config.yaml
hidden_act: "squared_relu"
rope_fraction: 1.0
init_std_down: 0.0
beta1: 0.9
schedule: "wsd"
final_lr_fraction: 0.0
batch_tokens: 131072
max_seq_len: 2048
max_steps: 4149
MLP neurons of a small language model. Each row is named by its layer, matrix (down: output weights) and neuron, and shows model dimensions 16-143. Each number is 500 + 25 x the weight over its row's rms, rounded and kept within 0 to 999. Numbers have three digits each.
After each neuron's rows, "raises" lists the tokens whose logits its output raises most directly, leaving later layers aside.

L8.down517:514488528504454506483449481499538482535534499541487472501551499508535530527479548504471493495464509488518533500500492502452429487512522513537475501516502471506519480484546504522488492481501469484497500466496503496493512497524490460576527505515498535489495457528497527513495467468468482532455505514514461473535492461468514549521520507513507435531524501554528520515511495513494505498453
raises: "ao", "unk", "ue", "ues", "uo"

L7.down470:455503521530507489494490513510528470510506501488525498502483516492497518505475487499445508524528532480487517509467490511505499507481504489480487502491529517519472464519515567520519509473494466498438485485524472521499576492500520523521512505523510495492483497486520454483530500521529479455497457549515484487513496453471495491503528498455481478509533522466500506546503475455501500521547
raises: "sor", "tain", " them", "ever", " the"

L8.down215:488478452482494489482548494521527476487501508523459488519516476485511505517511508512496483475495513503552468498526485517506502492517512516521519519525518540494501494495546465446500536512515516508467483444494503484505516500462488469478471461515551504492500513461478478518474505475473489525498504513464538514471534475490509442454525496523529502521480475494484522503470474473528550492477
raises: "|", "Note", "ment", "\n     ", "ments"

L3.down627:501515503467500501507502510496508483479545536522477471555504476479482512521518495523508487539486482474514487507501484546528506492559511485491504513574511473472480533528532556489511556497477477537511495462475476486486490514519502481518496486519496484486505506507499524496552498529525506491457474508482492504546496521530486501506475452545497500523507508524492500505501495518514448539529
raises: "board", "ments", "action", "iva", "ment"

L3.down168:507532481514500489489465515495509483521486493487489480534514526498450496494493472517509498473526492520508467471541454525477498470489480516464537476461522539469504469494475512508489488485514498510491529503523487517503476534563511520505493526525511480505514527497514506476494511468481487485468517542481534469465512507543507507516512527506477515481511488429520438490509522500467486488501
raises: "ph", "pr", "ft", "pp", "p"

L7.down524:489493498498489518473504525507486509524454449495561493508532498504552496484507533513494550510513514510476477483517481496468509496470450480551515455513465439511521493553518522516487452479485513484494503526496496461517473494489486520533536510469482540498494515485538479459524500516561500480478496524521546493471540490516504549494515449526492499563507515488497459470490497489536505479508
raises: " they", "ever", " after", " he", " there"

L7.down269:490470555464490506464486497463484547502428479475479523519459499523472476484502504470489476457499534492510474513533450493527548504511477507505502511467500468509478522499524510544467536496512520520481529531500469500556492497509515520524496515473498487499545499491487524536492536493450492490499537485523503473464487491519437484465520540498476462468463475470495472487448514471509456488482
raises: "se", "onia", "ization", "olen", "onic"

L3.down114:497494498492469479484503486497529514497490537506492501502529499530501479529445497505495489521517479527475509485511523492538488520496512513510506521486490522521508511515493473475509554498501469509474544448494465464465484573453544506539490469461449500518501505516515470525508525529481494525524485507487519484493475467503473462504492529518532517499517504486497477538487535498551482468479
raises: "ments", "ment", "wide", "oir", "hood"

L8.down835:481499551515483524503465517521520505511444462501517482517523526465516524478514540492501480522548534472549504511507469502499477520476441465545535517526505456497533511510501545491522522509506470500485543520495483513536470461532531459511515475514475492474474514490522483535496500501449493425489542507505554525481500517541498463490470536452522501495509506543511477497460457481492509507489
raises: " it", " he", " they", " she", "ler"

L7.down986:470478545480473508466499498508523494508515519489504499534509482510537496504545513548528465515481520517558488519547518508515492493511530479516456527493541535481554523531486485504483513496510494504541485515485435498531503514500500507522499482494477488494504559505501498501533490506498503468531469505519536516536500515446460510488470550505502551496491488502509490550506465504518459497535
raises: "ments", "ment", "ration", "uation", "ary"

L5.down46:499490486485495484547509507523548487496563534522482481496528495488481486505489496487491519519504522571512528529532500573539506501480516495486476517553501502560475501510419508485459512510522491541476566502499518520484490532482513517478499446506495472514526528497498494462512515507498494510465539512509534504506496472514519498482493494518487507541501498496499523468519503508500556486502
raises: "ment", "ments", "met", "bit", "bed"

L7.down489:545499492450498440502491454472516495472479520525493480481485473469474485479458522480504482504510480508524487487514523487516482518524501522464489515528518503484486500488494534480500518540498461503441511478518463459510492508470458549494459464463480534503473460485495487485498501526498487483527500507481494508474480501473510453476510458517495489486449493458498530498508466511487519500451
raises: "bl", "lia", "list", "lt", "oted"

L5.down326:499468523509473491506484514473511480511512506492492506520549485522491469532496514541508500519499481446538536555471514528485499560499500481489446527520507476497500446503540509542484520491487466494463492479515491461497473536482459475485523545545532515500494483494511537500490538511555503484549503516513529516539557485449509504475491528517495484537507517490497502486502480500492551540497
raises: "ui", "ue", "ual", "ues", "uan"

L7.down56:502511441488521457502550539517508546511483530480532515532455526523519475516518500504530540520530476550540478495544492505513520448541494488549476505509528503492517501513503489485488505506542499484503449493509477492524495528470493523507479492488499490501472510522514518448498521513518491538497525526494535476491472499470457464487483424509511528543491504515543511499493516490490492503523
raises: "ment", "way", "track", "yp", "ments"

L7.down139:499517499527464518458498513564523517474487468505522499490497511506496561506504554494489473539483497524446492510485483491520487505460474451519506524522506515539534468503471539501490516511527492469472543531549509518479491512543540520521471527545476555495459488490485497517506469490465503453479527519510519516495522499470523473527498507511480481493502507502510454491475534481542498446539
raises: "ever", " there", " it", " he", " they"

L8.down47:523505485497523523492486526536501531508534419516505525510479534531516464487499491471514482538513509525531507476505510511493478485496506480450502522484480465494522500514478539465505491501457504500478506484468520500513501568508515552456514456503518530556513504559489483499496474472491483498492519505543480495482513540485513516494524488530500423521510479504475503474511505485501508480527
raises: "ship", "hip", "ce", "ably", "gers"

L5.down958:496515532480519528507524531496484556490471536478534505483480563541457467530508519484514503510473488520502502476487545521478539489505483488503530528460533496533477505462460502516474459480515523524495526502492499522504482487524492494534501491474489501494522500494469441462536543495499469510535512499459495465497490492504486460524527476512479512487532486506495467509475511512449522468529
raises: "ics", "ical", "ic", "ify", "ified"